{"vocab_size": 32000, "norm": "layernorm", "norm_place": "pre", "positions": "rope", "qk_norm": false, "init": "uniform", "beta1": 0.95, "beta2": 0.99, "warmup_steps": 226, "schedule": "wsd", "batch_tokens": 131072, "steps": 5737}
MLP neurons of a small language model. Each row is named by its layer, matrix (up: input weights) and neuron, and shows model dimensions 16-271. Each number is 128 + 32 x the weight over its row's rms, rounded and kept within 0 to 255. Numbers have three digits each.
After each neuron's rows, "fires after" lists the tokens most often just before its 100 highest values on Wikipedia text that the model never trained on.

L8.up411:153153198137064157107121079124098129116183139168146116168164058112204112144110165107148145131154136121165063163105135219134112108153109125146111156072127099105087100157161163065137075112122095117178122135168138141143154119153107181106124144083098108113070090155112104070163099088197152119137117113103173076143117132164194132109128129123203156135121117095108112122124081130186099166121153133104112162109200127144158096096142162126150160116161211119119127139164105172085171091145104104114120177127150123103094158149131163124104136130119146122094123141094076204175064162128091123111160160092127147104131137096140154108155175150116150118151089079069155110139148058127116133099070151089117117157135091135148116172106129171079079151136122105121079171095082181142106128114148
fires after: " the", " The", " at", ",", "|"

L5.up630:110145175191119140148091161119090105101190216087110088146204063091119172179085158135151193094158108094152048129165162085160106107105156158156151110190148150131155157098187090112121150169176102118119172133145157144164127132236071139118095127077156139153117145133119105135156112076131139117084147133079113154070148153163133122067147097144222107059121216133101172169170163162121120142159176132145107090126155140117143054120120123128142145096140144126130120080119104180098195137115087145069138092169187126091112166139146171151157083153114151109124118146114114139092111142155114138130147081087095098109124112044153210077129064139150108152161100186142135130127101157124188090123201210135086144111126119124116163102112085134138161113095161098142093122117105093141152113088123
fires after: "|", " in", "\n"

L5.up1179:102035128137118095082108131127115108169125184191120125124148106082166093151139103134152108117119126148058092124121159119111156169085106110136122147141124115109159088160109104128166096125156092112104142113139091119159128138093080122159155214113140077085075147163149119133103112151115107078134080183176069143103145035102146169161082115138184127092172117126103071136126114131138110147072149113156117134117114116136178128146100147142090163126153104175115148105127156122124148159166137133106144156156096127122086187121150129066082122127155154118129133102154162109107059141102111105109132092123122182103069087152185120151173183243153102117156150113123111105169128119109148109119073117168084167164141155099109135170110105185128127128123135081140074168201103159077167097169188
fires after: " ", "\n", " re", " to", "."

L5.up123:141098139118093070123130094063165163141184114117173094138159156139164136122157104111129185149085075120080193134122147165104161095089130097061089119088116105098152159096144059080167086126127086140138050109055045088151166194126117118123129102104082123128138167144079128165093159157142123151093078116104137144118147084087119149164122162168132121124128180103119144098152142182129206157112094094123137107107123161114171142104080162105097136155119112185098100173152120156117170123074121135135185090091048121114107186097117127058082124100105114094161141143192143130178140115123130105093158130130160106107153094154091164155135169172177098139159125123096132152086071120149075131159164144131113180138156133106180159168159110128140138191085134140104138112137122142139126119120104
fires after: " |", ".", " Bo", " Gri", " Z"

L6.up465:106159133089161140154121089156090094099139109110119098139054089174133135134185137085135158149126154122150147073119134195089159138121080129113134166153179094121099114180146102084165137177131091140089171133160096118121127120128129172163099177122169132079106150112186122145150135079111154134123115151118142113191118049180091163131166131104158188105130120154140069182106124178129170076156093112039081077126114156102140136068107114121093111128164192158097072125121067110132138153140133098126068127157094146087130173088135186081114130122141079097065137136093136101145067077146126151152145132162157127085090073107178116136169103131100116173114141148158104170160102143126048118148146095063093213137121103110156138123159075201113127146127083120118144180115136103109145140107080
fires after: " the", " The", "The"

L7.up793:164121092119092134097149133123108167120150155134115151125154121131128105083153151212156110165085098137135111118058112205133136170119165173114108085175158111095099112111120118051149143096159060140093160196134130155112185133141163140137175105149106137073082120140078095119098191116121145114106129148146147148128116164173072131161082124121089186145127141128144125131119087066185182156059159142104116118146119114129119098094144100122086110074151136195131136127179115148143088117142188135080121134137102151109045150139077089094113148172133126156090051068122165112147114111140177127110182155092139160150095131106163079110180137170147123060083092144121185138153130144124110172081126131064154115130244096107110128123188023208104153186141185144124119056126169122116153167090098
fires after: " |", "|", ";", "\n", "-"

L5.up342:145141189152134107165145194132078154154078160096170088162146165145121143122134127182149138110138125082170082171140104133103135151092088109130107112124133097159060136068127119119141066139172114142125158136108167079178170152116129133078151198151131077115112139104153111093131132161140132101135093115154078080167160124170113162090098133120121086125133161132146114141140151163176080095086189135114167146119167142204166135122135087150089179160166117184107128154182107125089132115168087123139100059131102128111091143116106121149144151104098111125124082161182143132103125114107111098166106113146146140075139090131167138159135099153152131137167138117079089170092140118179195163117067140138188188207087128100119154127150060109055225155139123139147149024096152089118138092122109
fires after: "In", ",", " In"

L6.up1218:096191130084131172122111172124167128093140106167150091129188156124120094161156129145109143152157092150160143100178147128128135131115134080088107156117150097231115091137139100122141142159106097118113113135160152120116099137162155186105170139149143070167097157143132171185126128100157153089151077163152156098189148154174113197140118128080147166108134137147116075070079144118167097044085133101098115138147165074121119127136100119111133104080117175114130075174153139120130120082116136152078161119158130137151077053114078196153126126151098150165100123149187147120167128123190118149134133092139069130154142106097176146147095142165168143124165145134117126146061096142100094155120152178186119135132175146106155115135143162180106145191148106166164088151177105113165127119081095
fires after: "."

L6.up746:124114123166121155138132153128147096079187152095132119168156064173184148094131193142144072121200129113127082131116096131082146115107121129100117112153168081129095139126128106154206070144105101109072125086105106159102150074148162119141163109157147123104140079150141132089125151117101090149183177120090116144208153073113129153112146051127108184162109135100134089151096147081176125064106136150086172147118119117158161112094106111113078183090173157148097129111120148177166134174084124129135117119059141198155141152137153126147066193141126087103105064141165149122117159076177111120164105151125079158151156113101169078116116082188121151115102154112155112143171092137087085125102103090151158182187159166104106132127121108140117162125088071150078116184126183179195166107149103
fires after: " the", " United", " The", "The", " Net", " World"

L8.up1314:105152136111119114135077173137140055119177169156142111160145080120108159086126175079134133101114143106166120098081063091097140104155083130133063169114102121127146151127143109146184097137086135087099129116067087140180141143090137206145122116075170161119103054170118054135167089103119123147110157175164164132176127052143146145120122075128114117125126199165088104192182184115080092151146141143120158134086121111156110030057104136144147125114160152064140127162189097172128132154118101094154149056191116156184131158140090125149175143128106134131071150156144085104134136126129109172091147106197122128163112084140184111097117109180115123158197065118092094143120159165122139082118150115111142137107182124131103093132124124149162125091127105163125139201139137165102118112168154
fires after: " the", " ", " The", " |", " in"

L7.up1360:169065164156074171108127171157108098127118127124096135170172058087105155091108088085058150178171184131160130118106171192078124137136144089081142118105167122166134169064145131128195063174129103159087152120123099122144131115115094119133125151163144088174102086136099121187135157160118164077107094146196101146152193081136110103106114123159191174075168198088140091102144097165107143159080101156081137086191150132146158076084140148085125165087090075159126135147097120146108141165119113137095138183104065107124061154161130110160075173144131040129089084148132126108131172103130122108106143113197093132130103179131064184133171168133181144154113179139159093124154144159107158159116083179160120179089102148140108140093111146163061132148150112130139124086121192094106162080085108
fires after: " |", "==", ";", " The", ","

L7.up1455:127072140133082119142086085132167172123072138116102100108139095095132096120144128146117187164103125095122124138098118141113189155096117121109147180098175125101125124143136097136185140159174054144139151148159110146181103087190070129175155191148166063109144101118119152143094133135155150119092115179157120157181142108179126155159178136091139173130105170110113078112060117178187083071107115173078104074175171086159095126095099090135134125091173182145129161081135131123081110120128132124087095082123160132073077090132143129119095128088116112139085081095129085144094170081151102112123142150119127125116084134070114133122146155105150155069150095114101125103152063155123142137115194097123116164121119122153140138156095156132116128093154127086119142090121176091071196121150132
fires after: "\n", " on"

L8.up898:108085171137116103133133141133150121151161161138102051152113056116138068078203137084162124172153108155123123103095128149106128108115114074128112140147134133100107113143095166117151115130183111136169094128179162146125148083141134145146120171122135058120118080226098122143059102122114148133087130127114112144202163084162136190099109106090090221146158079144159129138072119167127079067084172093136124125146152081114151095095124092067126207120096194154143170139162141159088117075165193105111098111143126136130114162092084095168088118080117166114142121094106089116121116148114097152127107134112065124123186145167184145161115155121135099109127158113157148106142150137104079143125127107121162120077103144154180197143134079180064108125214164136118106162099165195107174133111131
fires after: "\n"

L5.up1486:086117106148070123170074132112157129129183180135101113121103091095136109116153165113143124130163106097083144114107078160099175124131140092114099171150169136158154088140111113080188069158125063131089124117081120161160104152100061129166128163090119101079117183144143082164121141173219135140167072183159072135110132079074151144107121107117097130115171168154119142144124122104151127165119134088123132132111089139104122168013051084159128141033176132122108149164163110125112116107106138086139142175131043127161050162124130126109102134139092127125062094064109106143101082110124136121135116131096076174141092106109090154133141139151086159106102155139142149161140106143142126146082142087103118192135127063155110174138115065124053157156116105179138107178096153173098132122133153
fires after: " \"", "\n", "."

L5.up392:142171090086107172124093177126097160195113116130128150163123126095143115137148143179116070126149124123102077106048168162164164142103194142100092108086143143144150109171096098120131111164120099148122186196103146094184156119106146154118129188122089134090113108161019159156119195090155136126092169076119166162122111127176096173113167089107116177140129146179126084165105176141125104186128119143110148209107178135108112119178152137099140095115187175127150124135141116105102152136161080141079177078190131116073120145106094097107176095089166083134120100103120128109136117147113133097118107118115050119057119134097123154091119124190099099116101081121140123155100097176122142208074168132057133198090138180115120170130147067085135112176086132141126165080113101149136142171088076
fires after: " is", " was", ",", " were", " be", " are"

L5.up1267:135135138144132129141106173105118120133139187115098107168191146121148092159078151149091220191116159167106107152088088103071153122174088139067168141099118150165114137119137133221116085159080104097156151143107153126149126174173176161108082111111133134132126135111129146161067121061178131104121107145090145057100105118112141101119136145109126108057166184083186111197198134180160100109152161104075102175126146161111150084144120192127155112102128160170117049152105130150142144128059107176115141123143086109140152134141088136125125147070145183142070111153105106156134046121134138142089116085154100117132178142086094080086222134185135115152100144104147141210066149151133112132112114129191093123140161136130145156103146149079166190176119178207148123138156158154109098161116115
fires after: " the", " of", "-", " The", "The"

L7.up136:090088158157095153146084134142162104171127164096083130148163093175124062158114122097133199145098156082082143103099050107095188160095096168155135104131133112142131154129114105169154082201086109133117243110142106130152112118185104139167092173102129120132090129111075147123142146116165094133157107168172165066171141122126143130204107132145155154151104132150121144135134109106099066112091182108084118074105136142146155121130094086133172129075135243111110127138152119232131149108127117094094109180121106138137139122182078136142171090123187125171094095137128099085153133104139143107120142128138136116172142098130144171157110159131114143158191136155105132163122152159126086148075130105118062077122132089090166118086200129148111183154072108098114142141153113134133170123123111
fires after: " at", " on", " the", " At", " On", "On"

L8.up721:071099153166177179145126147149078123156144120184203104133152134093166106159115148133113180103137093124151123129174164100150126168189185064095153111111131111161155116125049146085147112158116148174135087108083136207125151100103087243144137112109135101099128110179165084130128154102157113124036138155089106163142123030103201115156072130131148157103148160065164112132096089170146203113045113152089128128122186149183154141081133140149141130138183122102138083151121173098149112146156127097076121149131128114144138104157166165108147093142113076175127098098152142180108090152107122131120105124098107119142174175139073130074141130145075157108107110155165081189063111140106132132106147107180114157190127178106144124147151138166136144137148098137121118152104205108145128082149106
fires after: ".", ",", " and", " ("

L6.up219:126086126136107138118094086167100106172119127149126158118168040149127150120159186136086159153081172129115125129131092078123123127098085135129087149122157158131112154141075137116187184125099104103088173155153122116148117154189137143132144172113158157177122099136093141166158124175110139102092151170121128109131162084154160191136097138065106157142099153148162093121083121200156125135139136035098143122169110117113114135141141093106170108067104097147048146104114198124062126157143152107154045143125153119092127084172114109199118155206155052139114103096133114176120152121150147057145115098153132151137136163180150079181107148139191202128143138116088102114135094154116148098136047113124134117135203134156144131100160064150062104128099092096151088102122126097086196097107113
fires after: " the", "The", " |", " The", "\n", " Lost"

L7.up386:131099159147077160131163151182136168073156152168121150138146110064138069136191114123137135156166071103154096140083090174100120151103144130090138130117111170142097073125145118095167102119182111193136101107107152099150157106167095108165146178113094122158123098209164093136131172174137155146178079162127166154136155127079141108115152140195186124159116124118095103146089095122111146116132126166095156095117117124109158108116139095146092150075168139179138145138098147155130115070167128118142160155149116111167145132137166149091063138165095169144135054111117158144160134109132110110133115095097143175215105136196133151146119181112090177169164210103141177105112148104070077116177152077132137182131122129155089122127126177135122161190130124092147111125131193145120178170169139
fires after: " |", ".", " Bol", ",", ";"

L8.up1351:110148130088130097219124137105135151139181065122097161076152133118117113149165137116124149169161181095057183147118081134106185142141072138093154124146165148115144128148142115140195114135156083079158081149123120087155190148149161192135133177054133145158100121125118128095137106102155117104113121166064143114188174132126176107152184102148143134111158128129117152129141177149119159099110149144084124159120174176168109085084109102139075092092121139130122126127145160158115117060130177110086092156154121100130128149125114151115117112092142145178146099152102156088181151102106128142131165087086116115101101140099090149100131064166093127124110134132123104178137134130124146077071119118064151158156087154099153141125131119097131157157126062181057114140102098127121174149130162
fires after: " the", " of", "por", " in", " to", " and"

L7.up1439:143126154105056077135121147116176140183129128104116156148145193152147128208136176134082171149101141099110080100157107100137122116151103081118117120105151162118161151132098100141099030054158099151168175119084137080127110085197115120093153106146178087140119173121133151115106120161145074137133114198141151061166159126109131158130138095140156131046108142088177107124102124147135134170167128097041143099100124190144081058100121129153078180105109160084059118092105089126113107083096118199128118147145133129135159093174160159164090109150139160146119142157107170102139093138128169106071128141106156115099189158123057171143152143074085139149125112195117130152153143125075139084103168107152165151120148152141135194165179117085147161117131164163086065133139163119166140107100117
fires after: " the", " this", " of", " during", "st"

L5.up88:111100163209121141127141122125100097151147108094170149122118106131148047096157190112158098150185142087142084120174138076062165161161145099101125126156159123140173215091119118109133103140153154160103147094187121122087150109193180090131132199112164104124062090202133127163095136164112116060202121166177160127102133095141074123187174092198170161124132145079134123161132109137091168101136110131083138128117111079148137103062118121139093155125102115130101107128109173127113158142148156104135155181086150118070186128174075133101128176119111128195165129138099107189136182080114182107121141128162093132111084133108116132133116126130093169136130126120115097155100159095051147067145094131084131135105133124104157118166114139190144117140089062179075094138104123098124158096137116
fires after: " the", " United", "S", " FIFA", " Liberal"

L7.up318:126107132187100164076131146101091120078161166132133212122128114146107127148151140171121182157155114092158131166159109145101136085098209142127112148109107113091148116072134115105119113149153138137121084191187144164152155103219124121093118090121138095104111179091142111098079181138116146160199116153159135111120148101159150087066135177116176138071145143095150146109188106154114096115114170093110068110150129168116136066164166159138148089100093162189152094099125106124124139120088096097159084132091060151178095105168083154182130121127132143126088090164129134101144105173131172123097119090170077146162168142132147134073168076091115177140141134167127110128123126210175115145116129158116130118108152050079100114092189102189123111135134091101180058100155168122106144131155116
fires after: " |", " in", " 2"

L6.up1173:086057147151132128155092098121177125154084164102144125140143108138118117121222199129107099149193122135136077078080098113121208193089086093134060198190152126127156117158114108086145107183140124164147188148124130123151128072145129163122171162135113125131093100114074160118108114151142163086145117183166107158125145096165158144158104117132189203099118124176165126113120136148084103095112165137136116104151093079124129162065124102049094163098147182102116134093159160131048114063176155096110152150104198170073092113111116085109101130101182062167165135129190085148113103124104166153129163119130085155192124136124109155174134091124110118118168138178126109121121049166086133144070095091146166161161135170128108158144149132142120144189152135114120106140079132139117100124086100
fires after: "'", " United", " in", "S", " the"

L7.up1145:077156067128106151145172120117219163168135097143122120151143084119107123183199161157165104121109132112108121100136166095155150134119119113108132131118139115147071074157142094114179150137141064141103157138117130066126121147140117153131143099079111070116106069117150126184116159131123133129082092093171132076193147081130095146073112049106121150088117144133131141151164142116122123143112150088125154094148142125156122101128152063157126134147152128139074135199145084131117086104118091085111090112148100206108125129147060119172133159132169082093074080106094169142156141149093180124123116113142143113102146072155122172179155170108098124137138114138112101174120148121109110138143074108098123181170143169154171143195132112181081044142133100115155115127146200094117176112125155
fires after: " the", "The", " The"

L8.up1277:123138159133117101116115132143208173141096103088107161134095092095114056095152168095150112134092156099149142125086156152097155161080068101107143132165141176154082108106066116112155148172175122115160128107165130121091176117210183188197150134172130128150086035104136108118184111106161122125162127111146121141183133144133177179139141123120148199081129133158130119178088100140116118058080137113092172101146198171135136127148094074132155214082155128112148154164123152136096163151095172133098082124173133069145147122075081076166091156161155104107144140058142087160107117155187129120087160104076104140137163106124107109096133178156169121077128108150108132134157072146106105073104119115117115135101139129120192195095132111092078083077169049085099098121145116147100157140102143
fires after: "\n", ",", " Republican", " AL", "i", "),"

L7.up195:098131101102140157157125115136124152103131121129089118156148070153108101141173137113165117163113116121082160121120145105070174172105117146113148089134197146102031162079152071124168118136118097138147105153110159126173113084154135112159114101114114130125089115174110133166138137198146127127135141147183154094185101123144171168140126088131162131133093186150141138139104133200069141157087193061148145144152168149101145074089097169089175166100154146114041160086155174131075118136094111102112118085169137141155117137074119140158104155132130116128104146164151087151125156148146111082096120133091106139183111129082170129105120107132063159084128132168146129113147095155175159119044086128075142149150156152166083116134107041151115132117180114115157070145171121195088197130078106
fires after: " the", " of", " in", " to"

L8.up71:122112145200109165078086127169142133132174112151180152126175093132157121079084161117134145164160126180153102113102148210174133097140129140043096071162167193154124094144113131143153074125145073107145162089075118118118184189148109129143119100096127101102088123189125050124088158167096109153135153072109123149153096091113156140126108106100115161135142201198124145184148121112179111093097131149135115135096147162158088146108107143066089188161149151109107156118172089093080154114121107129120198084097146114123055187171076148083161158113164106120077126104139087123143104128127188053153149161158075133100153141156134085124097126158143116098106116137103165164090125233115131133103135102160099138178119120059142109153144117139096141137125164106121120129162121128116189102112127
fires after: "\n", ",", " is", "|", "=="

L8.up506:101119092149111125154125138161106099050157156090134121133141069128181099178087139058127195158131073110082109143132127151126110125093079129125124123139145187102067119108098075071183098145137060130164145134158116137147096156089088126190082133105106153142116102119114163181084118140145179098095088159145151106218117110160145122090146085125200121107093168147145109119137174234062080119104134147148146112137112181186188136085083108148102085090175149119103092037165127158149129160143112074101175119206097086130114132147129141113146128179136167170122144088083115148141083123069092137159103114064152086146132101158122130114135142144122130111089095159109150139127113184128141099117108122119113176136106092134124125179160137153080129144143082090183105156118184121105107162201090
fires after: " the", " is", "'", " was", " of", " as"

L5.up894:070144200142060131125090108104121112109188133174160119189108050075169078048139141139148098156119100164105127148146106132167148098097088084113144138124133162150173078191133126129156083171141098115128165156094125149128157075173083131161132166128097118071134109151154144061075135132122132115082119127138108160110215082123146141122112108138167114164151115100156114136098132151157098126154168115120144149139126090177189141094084150176127094118101142099137142133081117143086073092181087107107148187132090088103097170125131166074128059103085086108142138107089109143094155095107127067160137136132066169198157146131172128115160115132114134093076177153080155168076163137092104073067121147138097120138171116098087126172131104197102135110128120126145125144130133095118218158195149
fires after: " |", "\n", ","

L7.up29:132138112131158122121065150178126111118158161074152112212137136153127064116133180184149141161115162125153124098125154143108169124129124110087120157156145101180132123126117142180181110151132092151152184116136104144073077154118092145120087153107157119144115134190128119138084166120162170119143070135193148107105128159116119097116117131141118192153092117145146136175128121081101064113133139150062137094158113118171126137094139091088160180089098125166132115215122120152110136095142103184083120155148108066091094100183137123107082103166169137102160108083091120099184115150087113119144116122090137123137067104129104136087120115107086151112140132098139116124140131151057152146132152166182117169079151096109130102155107100166083057161107169096102147128127175122147185100201133
fires after: " |", " A", "N", " and", ":"

L7.up1074:111092134188063151154134164149162114080102135142099109112132099155153125123173100194088128166099121084130079149129053136130162107065097126118084124123126177110134098104124109141153061133161075102108147072078117111141149137131139174152134133099124131151097128120079161117147150173136140205073147111139134125162157162138158149105067135097109150066102160134127140151148151095171167129121208163099105123148122148186122116126070010161110144142093160137166135160146109140160102069117099055098102106104151145150160144163165157099133096119186127123080074100154147094072169122099102142125134122161152150103127083151184150160153121141158139156142145136099116165118150114124114176129123135095118189123134083070117100140161115178090146098116162189138122125139187136113155125102097
fires after: " the", " in", " this"

L5.up244:079087144143122094144050120105118061122102175147149121121138151088150153124094126095166091139126094097058141113124128141062107081084137104151119131194163127150150131165107135121177116163167131062151146122158155043197122138147138164151140164151096136109107142159148152111166108127179174125145071145211060156163119137146113118157116108076159171157153125140102146163095197168116126137175131096143114147127089133136155151057126166122126206098141134106129144186143130177165134115156125095137147140152113112130110076151143127115084106206137136140136117055100055159137138181125144124152149090119097151115104142114151176092112118074148165104134110135080152167111105109102171157153105164175122199164149089107075143120138079139122119078147106102167103130146119155146139146131152
fires after: "\n", " |"

L7.up1316:134059126169061090164101123161138082152168144142152106182097086122133122127130104148121182136107166103137164090106123162117150181050070126132118121117125140157141094113111135159146055136102076194098104163112140111194163136105029122122170140153163064113136118162104048171189117109163094136131098147133145131122119084115182117133147184137136143141205168076162174130129104151129104137173136089034152115064105169148145092093150094093095163135134128166159142113108121143086160129115161110136132109112087169137137155165080138104102121121121153082110138117120138138123107138123104111142110116157119181086111158112137145127116138108186113140145125130142093129136117125118167174138126154076087212113098142144111188129142108239040180148137077085157096128096178135156158068153120
fires after: ".", "\n", " that", ","

L7.up866:130079138145158065163070124087142126171143169103126105135182107110157135120096227161108141112129130065164148180155108092147113121114143115102102173104128110186132109070151081071123102139171110129124156106133137051191118108155125066106116223103149082167125092146054131097138133069121133082128147174173135090112190105137110135190092121140176108111134189138180190163119135165204130183076106142109161106125158206132197097089115106087115186115181145173171165122193138169092150114147151145064091135136149209126094085184167088140113107120102113140125109115094113106123153143141139123129164111112125137092131149155157129103171172167126157107128109193102103138121131162073141152181098101098131135131143090125144160113114072122135150086131154096139096119165196134127142174177136
fires after: " on", " On", "On", " 978-0", " |", ":"

L6.up708:092187122170128112110132155136090113114126150159162131146167053146115108037146099135104115107120152140158101169108129127126185095120096102062139173178087151148171139082113155034121042160127136141136173172077083132075133064129091114146094133150102065084113106067121141157095161144115112121090135126104160098153173061168140135152115122118143125141114073126205090158145114136146118094076146083130162071108117191096153105119136105122118143163173089136081159144129115155136090135130063141149074095142086149079072169134164159073106112136137105068120150122098108113154105071092111137120133140116082132146143093111222100167138168113077105147123179111100139141177110106159108085116101142108093092122154143082149117170118157166069111149111119098157144111116123158102181167160149
fires after: ".", "\n", " ", "-", "==", ":"

L6.up30:142158117117119116203117141147182137129144110136156181144134184131095142192153145111076158132123156035175100148132088093158152109132162077122160151110117159078124130080108120167084140066093144222146151144079130101116170105106151201140111160136166102144093120120106143105164101106099042193109107146117084142138125126142167165115092178162113143109121146123092154146155083130121122077111126148086149115112122084140075042107069077104088085145168140155098138140143177099056089143104113085046094098102109141143083139168048118155078134148119102143100097155125111050161097127113120142123166128134133138139127104177135155159117138117177076167114138148164165134182142163129128132110125110128113142139112152123150127129148166077068141135168123086159130075131165116092158150106132
fires after: " |", " 2", " 1", " 0"

L5.up886:095067139136150143144136165139121103166122132156147106183101097122158077121177129162066206156119115104105125100121102181156158149092155121120091159128180167191136114094098117128126130146115092106122117168108153121164148122158076094154137139134104091156099122151113089148097079199095121117118135123167111140125138081174183110173108171134142193116124110093179111141099103134154088085137117165116130104110124141112152159106158140108153098160170132162164138127104100093074081107153138145113045127159103128173061176161123127134057092107168156100108061121089162171099071112098181078111129104126105148117075092142184162117128155159180104204125109127132096094121096118125170134127095141124082188131109119126157114156117091185068105161138101161099112165166127177142177115154157
fires after: " ", " and", ";", ".", " |"

L6.up88:171085105144043176141119091143142167148163120125097153102094068164124098087131176146143144161160142107112151118112164140134171160104131143128114141103133150151133092136030151136124163178159138162122157121106106137124126088120125156127118188114132128184126124108091130063083153130137182075077131180092156108142186149091205182123129087095139124161164129131131140136111093125172104106096140107076099153102110116194134106103115074084101159091167079126078176101181104185045099087156163119145135133144079121143192092145108090174180080158041106092143117134142169154125103117164139118131124117147121093124143101138120143083154164131081147090147073126096077118065054116106118143102107097098137173092137136155149146124141104205090143116129073142124153102184144108091126104137196
fires after: "\n", ",", " round", " "

L6.up830:159125136153149128130135170186167071082104100123148172165135135099092107120103140159177150105182133109132136182148148122156152179115195155124059169144121091172078160122138146175123111112111124147143174184165135165183125151128123197143164090130160098110110137142158141112093086147093154143075131128098178152166139139141161087133129079066140157134138107113086118177164096176173109113156157145108102055153156180200148113119102193114161111126182110144133096097108119112136122134089120135126139096142145112123141079167169179141166125148089062164072099150125129148165071070117153123118145132123091085066116153131117140019180113093161129154135126115117121111152093130144126154068150126134138161182095189096144094092109114142127055106103140158104129190111158124170147176123122
fires after: ",", " and", "-", " |", " 10,"

L5.up35:128080152093154106084076184175128151127132177104081127136163079117101062130119140147159134123142142076140101148123090135139140102155086173119096121123104151141107103149167161091174087189151143092103142086101165123132158180099151107130098151125188152147121152163129079169126104126106152114149113144146137117094151114149124191120123178099150103122142200113160136099167109131139112095123170138168074082102150116199133158112121116132141199125144157160061109145081144077109147095120126169063104191128138134165075115106085142116146106109098099111049088104113099149093109143149070101179090107116126141093092098087139165075153102100162082129127065137126141179103148075155208159074095146157097155123178078070126139124112125121076165169088119086131154178137128105158129095158143
fires after: ",", " |", ";", " and", " ("

L7.up68:072081127138143162145146158211145074143090144107104128112121090092149081154126139109094134172144133136095123136115152083099170133111104158118074139118150116159088111087066141127142098112205147158174157170145124053142152110088100117157168203107129038151121163154138100125117127163054151082106111143189149105176163075197168138175135109158140146140116123164148103112130116178124108098087111141147130058107181084161125114115115104117107104126176149097121154131100071173175122073130116125064180042114135172126098100041160107161069108131136115135121070127152145133142093118142150140179093093107112075146139122112174123144102191145181128157113129098118104108067144139146134136158122118152109153141145158133134125150094089173171113132157091188099103089154136158144169152113135
fires after: " ", "---|---|---|---|", " affirmed", " reversed", "."

L7.up493:063130130162091123142110142170185141086128125162107100120125088092158084119146102143161158151168096166106093135095127069099098131119133097106133154109104156163094108107063109088157066128132145093102119120134120128095147079188065166192101140100127092166154111172145175148100135144118054084096067134131143088167159120151162148133177149164156123115157134080118118143098132114144035116084189135101136091137131177098171104088123119155111166076136162097138136176134120164109107116150097149136131114087137184161105156108141127088052157143122162079110076077149098090127092125124157162109113116116029140159141129143155134169095170157147131122116170111130153149134116114099124092089136094132137176144148158149127125136092151136067157140131110114112094120091156148105196125149182
fires after: " |", "\n", " ", ".", "=="

L7.up303:138166174170116180162116138129141126108114111060116110106092160076197132151140158123090133133142156102110117139088081137106206120127163112135112123136139134146099093132090068176147112122142076143094171165096120149119141119094112116194066105109200100156077067151081100167155157131182048123215101115130173101117161063155128162116050106077151155119114144125139092206119139119068111112116124124118087136114125125129116163205065128133163149148127170163145148112188137116089079094138127095063145093116155114190099129113140155146137167138159150123057144155141121132125113208123094106144165121132162156128102166100152132132123116072125161108154124154155134154115130106134099191068101093043139127146157113109093087149182110166133157155135167125112054106210171179127215111157148
fires after: " in", " the", " |", " of"

L8.up709:134139135125118145156117198128158157145086103131128116131095105113082176161153116110102151130118108066188096139070140092080072135174197133129165164116100099105103112102124088185145148119111130171147117134082115132101146075133125186160122107112154162173080097129122099141184115163132047152121122101161109134075121087136137115137142120153098130073120130141124127131137097094084104132063108147107154112117103091127090027089086107107155139107157150136102117142153181119098133115116139089104133091136139140160102136135069143118111159126120111126122127140149088105132150123187132132128122147155163153106142089139123144141109096126171117115159108136183138112129147179128114139119065156137095165088158177164137093092141173071051135101235097147137142160053194183112138102111135
fires after: " |", " "

L6.up34:131133131113092095157112143104103204087135136117138077145226095159133130131074126108144198136107104159145107144113113146108109174162101097065095092122122179122179167152170133153129077110098153077157125094067125155088183148111139143130114091102150125132129113122147150146069179131208145081136116098098084136161155149147049129101157105111114101143126185129101132111165125113152198110114155096147108175112067111126151172116144137166143127119136139121104097140198134093166074154132126163132155118146063110148115203138078090107130198143143106124177111153125127100103144076096131086057117109142114051129121144103186052152168099178115136130156090100159132178148062188111147131125130148139163168151169112093122148119116121101105148157096160126135076106115121186084123123070064
fires after: "|", " |", ".", " (", " ", ";"